MLP neurons of a small language model. Each row is named by its layer, matrix (down: output weights) and neuron, and shows model dimensions 32-127. Each number is 50 + 12 x the weight over its row's rms, rounded and kept within 0 to 99.
Before each neuron's rows, "fires before" lists the tokens most often just after its 100 highest values on Wikipedia text that the model never trained on.

fires before: "ey ", "ere ", "ese ", "ite ", "e", "0"
L14.down323:52 49 69 31 28 40 35 49 56 31 51 51 52 56 64 55 39 65 16 42 45 39 59 53 47 36 43 64 46 61 39 44 29 63 35 48 35 40 49 77 31 47 56 37 33 13 50 59 49 44 63 45 50 49 53 48 58 62 34 49 32 43 66 51 47 39 47 53 36 63 61 60 58 43 17 45 49 63 42 46 58 55 33 34 58 63 48 34 59 39 47 48 44 52 54 59

fires before: "ey ", "e", "ere ", "om", "ese ", "W"
L17.down397:60 65 58 51 41 39 51 65 61 21 42 50 63 48 54 69 53 59 53 60 63 24 69 52 40 53 67 65 64 41 44 57 81 31 53 47 39 37 59 49 45 46 45 41 52 49 55 48 41 45 66 37 43 40 30 52 76 37 48 49 58 25 54 53 30 43 51 38 57 49 59 58 47 44 24 28 59 62 40 49 43 64 75 46 45 65 47 45 50 70 44 43 34 60 67 65

fires before: "\n", "are ", "is ", "were "
L8.down457:59 57 50 67 47 39 59 34 45 42 51 37 36 51 63 57 40 58 41 72 49 43 80 46 43 43 41 31 63 32 51 30 39 53 80 43 44 62 51 43 44 50 50 28 44 71 58 39 54 35 12 40 46 59 36 61 51 68 36 50 61 52 33 66 48 39 68 64 35 41 53 66 36 68 56 48 52 53 40 45 42 51 47 58 30 47 34 39 40 53 30 39 54 65 40 45

fires before: "es ", "ing ", "ed ", "e", "er ", "t"
L16.down607:26 49 32 50 50 38 38 36 76 72 68 49 57 55 45 53 33 38 45 47 40 55 42 69 35 53 44 37 36 63 66 50 63 32 54 40 58 20 60 48 30 58 69 43 52 44 52 60 46 61 60 55 47 57 57 33 65 61 41 53 20 58 36 56 68 52 60 39 43 69 42 37 31 53 65 71 69 51 39 51 57 51 50 64 49 69 62 58 48 45 40 41 57 32 51 51

fires before: "5", "7", "0", "9", "4", "6"
L6.down327:50 66 64 27 42 27 60 56 45 62 50 42 61 65 46 71 47 54 61 38 45 72 48 36 59 33 36 43 75 40 60 51 85 47 42 57 65 66 22 59 42 43 71 58 49 42 76 42 19 50 24 51 59 46 50 44 54 57 52 44 45 45 49 50 38 51 49 44 40 45 48 51 51 49 70 68 55 48 64 60 48 71 60 56 48 67 54 52 41 46 63 53 70 54 46 60

fires before: "1", "0", "2", "3", "'"
L14.down383:43 42 39 59 52 43 46 60 49 63 47 56 37 47 63 44 46 62 57 52 60 68 67 48 48 44 38 62 46 65 57 52 54 47 41 36 52 85 47 63 55 67 61 44 56 66 61 38 49 53 40 47 34 49 22 43 44 59 65 64 67 48 40 64 55 44 31 52 27 39 64 51 45 48 44 49 42 63 59 71 28 48 46 34 60 59 41 61 41 43 40 45 30 50 29 16

fires before: ":", ".", "–", "8", "1 "
L9.down504:39 53 44 55 43 48 53 34 46 42 53 53 41 57 67 38 64 35 62 59 51 52 69 44 65 46 57 40 45 50 40 48 51 44 60 58 65 42 39 65 51 32 54 41 60 59 48 56 88 54 57 62 32 43 55 16 49 60 53 38 42 60 67 38 46 36 52 52 58 56 54 39 39 51 42 75 49 58 49 69 46 52 47 71 53 38 38 59 15 48 52 52 42 37 71 64

fires before: "| ", "2", "ies", "y", "ies "
L8.down487:57 61 58 41 58 49 56 21 49 65 46 31 61 42 74 55 41 38 57 73 63 39 64 60 50 59 38 45 49 61 72 46 55 57 62 48 45 37 35 46 51 29 39 85 41 42 52 65 50 74 62 47 62 56 68 56 51 57 40 40 39 43 61 39 56 36 43 42 59 50 63 59 64 65 48 64 52 51 46 69 14 57 52 31 44 27 44 31 47 43 42 58 51 52 45 45

fires before: "6", "5", "9", "0", "7", "2"
L2.down583:49 60 50 47 70 35 73 72 53 62 37 36 60 45 73 50 59 45 45 52 35 34 41 56 49 50 51 64 58 63 53 31 52 44 59 64 54 30 23 59 47 19 47 32 31 43 58 28 52 49 52 61 42 26 45 56 55 40 44 67 53 36 43 53 46 62 59 38 54 59 47 38 35 48 43 80 70 46 59 60 46 33 66 56 50 66 39 50 32 43 50 35 68 73 55 78

fires before: "| ", "|", "ally "
L11.down323:71 59 43 65 48 54 51 52 45 50 28 32 94 31 54 63 55 64 39 74 45 57 73 38 59 38 49 56 56 37 44 53 35 49 55 61 50 55 45 48 29 58 54 52 51 44 35 46 46 63 39 47 72 41 71 40 60 32 66 49 38 31 53 53 55 43 51 51 66 53 76 53 57 36 52 77 49 44 60 52 52 64 31 44 37 86 38 44 53 43 45 42 60 46 65 55

fires before: "is ", "was ", "(", "it", "\n\n", "l"
L15.down459:52 36 63 68 58 55 76 66 41 66 59 42 76 57 42 43 60 46 50 69 54 49 61 59 54 49 48 55 37 48 54 40 42 62 41 45 56 50 61 45 76 59 36 45 49 41 72 52 53 60 34 58 30 55 59 49 34 36 71 52 65 40 69 57 53 59 74 77 61 71 64 38 35 58 38 59 60 59 54 70 42 57 37 44 38 26 30 62 43 44 50 51 61 38 34 39

fires before: "| ", ". "
L2.down376:59 56 57 66 47 51 55 48 49 49 50 48 47 40 52 59 56 56 50 76 60 45 50 27 57 45 47 68 50 48 43 43 27 50 47 35 57 26 42 64 42 51 48 46 62 54 59 49 58 70 83 47 71 56 49 76 59 61 44 39 46 42 87 54 68 37 67 47 41 46 50 51 65 63 53 62 70 67 62 39 59 64 37 44 55 48 40 57 49 55 60 46 44 56 56 32

fires before: "ed ", "ing ", "ot", "ement ", "y "
L17.down629:62 40 28 28 65 43 68 45 56 75 39 57 34 56 48 44 60 46 33 60 48 29 63 64 34 34 40 45 30 61 42 51 64 42 51 54 61 63 66 57 45 46 56 27 58 35 75 64 61 61 29 67 38 54 53 50 55 44 67 64 58 68 48 47 58 43 42 34 41 71 51 32 51 71 50 73 61 60 54 39 62 63 51 49 50 46 47 48 53 44 53 30 37 59 52 31

fires before: ", ", ". ", ".", ": ", "s "
L4.down352:39 38 51 30 52 46 51 67 63 62 37 61 80 57 46 39 34 38 39 44 36 58 50 33 49 54 64 54 39 46 65 76 51 49 63 59 39 52 36 36 46 61 31 52 69 45 66 66 41 34 47 48 44 52 49 60 46 51 76 47 43 59 44 69 55 73 33 65 42 31 60 58 68 69 58 33 44 43 24 73 40 37 39 33 50 45 50 61 27 43 40 57 59 33 56 61

fires before: "5", "4", "2", "5 ", "0", "6"
L17.down191:46 43 46 48 45 44 39 46 67 40 36 54 50 47 66 50 57 43 69 53 46 53 38 44 57 72 44 59 50 51 47 29 61 55 35 68 51 50 86 65 60 37 53 49 13 56 45 21 51 60 53 41 68 32 58 60 57 49 60 49 66 54 48 73 37 57 50 53 54 46 55 26 44 36 38 45 45 47 49 54 55 32 81 39 39 40 31 45 64 61 56 37 63 64 34 49

fires before: "is ", "was ", "(", "were ", "serv", "are "
L11.down58:45 36 49 72 31 57 71 49 72 64 58 39 50 45 63 38 41 38 61 37 44 11 70 68 54 54 44 46 42 40 51 40 42 38 65 43 59 63 64 51 47 54 60 39 41 46 43 39 50 36 38 57 49 34 42 61 63 47 53 56 66 41 36 54 50 45 74 42 45 55 39 54 19 40 42 54 61 53 29 66 53 70 60 57 24 60 27 65 43 63 39 48 30 36 45 69

fires before: "6", "4", "8", "7", "9", "2"
L14.down595:54 31 52 67 52 66 48 50 45 52 41 25 56 41 55 51 49 46 47 42 44 34 66 34 45 62 51 29 67 63 54 33 54 45 36 56 65 57 65 46 35 37 46 48 38 51 59 35 32 48 41 62 77 45 79 40 56 74 67 47 68 57 59 30 36 68 70 48 31 50 43 67 52 48 58 39 35 53 53 44 39 63 59 45 50 40 37 42 31 19 60 54 77 53 56 43

fires before: "\n", "\n\n", "5", "- "
L16.down341:69 59 53 53 52 60 75 39 37 40 41 64 59 61 39 67 66 46 34 46 48 62 53 62 36 61 38 66 57 39 58 36 75 54 56 55 54 62 55 49 49 63 55 55 78 66 78 64 71 60 51 46 58 48 35 65 46 61 38 53 39 36 45 39 37 47 63 43 59 44 40 55 46 42 50 58 58 27 54 59 65 44 36 58 58 60 50 48 59 76 58 55 64 50 29 51

fires before: "9", "6", "3", "5", "1", "0"
L16.down321:60 33 49 58 66 65 51 37 38 40 42 70 34 37 58 24 30 49 51 38 63 41 60 50 43 54 40 41 53 44 47 57 54 52 33 50 63 69 49 79 53 38 41 46 66 63 60 60 56 61 39 55 56 39 52 39 66 70 49 56 59 47 49 32 40 58 55 38 44 37 68 38 47 35 61 33 49 54 44 68 15 44 50 60 49 53 35 67 71 64 34 40 58 65 56 63

fires before: "3 ", "4", "3", "4 ", "1 ", "5"
L13.down634:56 42 52 50 40 58 38 46 67 44 43 70 43 58 68 52 50 44 61 47 58 55 57 54 53 29 72 63 44 35 43 54 27 53 42 60 45 52 58 60 62 62 46 54 53 52 31 54 50 65 47 62 59 66 61 53 50 57 45 50 68 35 65 25 37 47 27 56 55 55 60 52 55 37 57 35 69 40 41 35 41 39 66 37 37 31 52 54 55 70 64 47 43 68 42 38

fires before: "an ", "a ", "e", "a", "ian "
L11.down48:58 56 59 49 44 41 53 62 62 40 57 39 58 66 63 22 41 55 52 36 47 29 40 62 42 51 75 76 38 55 49 59 42 58 34 68 40 52 29 52 57 68 50 43 42 70 55 64 49 62 42 60 54 60 52 41 60 57 74 44 40 70 59 61 47 48 44 53 17 38 68 51 40 45 45 60 58 35 33 28 45 47 66 72 67 47 39 36 51 58 60 55 57 49 71 65

fires before: "s ", ", ", ". ", "ly ", "."
L13.down8:53 54 24 67 54 58 55 35 47 32 55 39 38 50 41 66 63 64 46 58 61 40 58 53 47 24 39 36 33 51 56 55 38 58 48 48 61 56 32 71 48 51 61 55 39 30 62 56 60 49 50 43 50 41 55 57 67 47 49 57 61 44 28 40 32 50 44 57 68 40 44 61 46 29 45 55 41 45 27 53 44 45 57 53 38 44 69 59 49 55 34 59 44 58 45 49

fires before: ", ", ". ", ".", "ens"
L13.down297:57 41 45 57 38 69 58 36 46 51 55 40 34 75 53 56 50 50 38 56 55 41 35 52 47 59 46 50 47 45 67 61 30 53 38 57 74 46 45 66 36 41 51 69 15 43 62 33 42 32 35 65 73 48 29 51 58 47 68 37 47 45 47 37 44 50 41 52 58 36 57 44 42 54 43 47 52 50 34 50 57 48 53 69 62 79 45 48 46 55 52 28 39 44 59 61

fires before: "u", "ue ", "ack ", "ly", "ack"
L17.down258:63 49 42 63 55 55 48 49 61 63 44 57 47 34 41 64 49 51 34 64 55 44 60 51 57 25 50 35 49 40 42 51 56 45 44 56 40 33 58 51 51 59 53 57 43 67 72 44 62 60 54 58 57 54 30 59 50 63 34 63 74 38 78 34 57 52 72 70 49 43 29 48 75 56 68 68 67 56 42 48 53 44 32 28 64 52 62 33 46 64 41 39 73 16 50 76

fires before: "ey ", "ese ", "ere ", "e", "om"
L14.down573:53 62 57 33 40 48 44 48 49 38 48 32 57 38 62 59 18 36 54 52 37 53 51 49 40 57 95 34 56 49 33 49 56 62 71 54 79 43 30 45 26 59 53 39 39 48 60 52 44 39 56 41 27 48 54 67 47 56 47 18 56 46 55 52 57 46 64 39 45 51 54 54 37 44 44 29 21 45 48 58 42 51 72 50 46 24 44 42 44 58 62 58 37 38 40 56

fires before: "a ", "a", "as", "ai"
L16.down454:38 57 35 51 41 49 57 40 45 30 49 19 51 61 55 58 25 39 47 60 43 52 52 57 44 32 52 63 44 37 37 36 54 38 43 33 51 25 32 46 31 43 21 51 35 64 59 52 43 51 48 46 49 59 44 42 49 45 51 45 33 52 49 58 44 54 51 41 26 59 29 56 45 54 65 41 59 25 39 35 61 49 70 52 48 59 60 37 20 62 39 62 32 67 69 37

fires before: "of ", " ", "was ", "(", "in ", "and "
L16.down428:47 55 39 63 49 45 44 43 44 43 82 56 52 45 35 46 53 48 55 66 42 44 47 60 18 48 49 71 29 44 69 38 49 72 36 62 34 50 45 53 59 65 47 39 57 30 52 72 61 66 48 66 32 43 35 53 50 44 53 44 38 51 55 59 53 62 42 48 76 65 65 57 38 44 53 25 35 51 51 39 68 45 56 41 64 32 37 44 36 61 47 58 38 50 38 46

fires before: "==", ", ", ". ", "ed "
L5.down11:56 35 45 69 56 55 62 58 55 58 55 58 33 61 54 59 32 39 36 35 41 63 45 41 48 47 59 61 38 49 44 40 49 56 43 71 53 50 49 58 48 72 61 60 51 20 77 31 51 50 28 69 34 49 47 59 53 48 42 38 59 48 41 61 53 75 30 27 72 32 50 68 55 41 57 53 59 56 33 51 61 28 53 40 41 45 36 46 29 60 44 72 64 53 48 48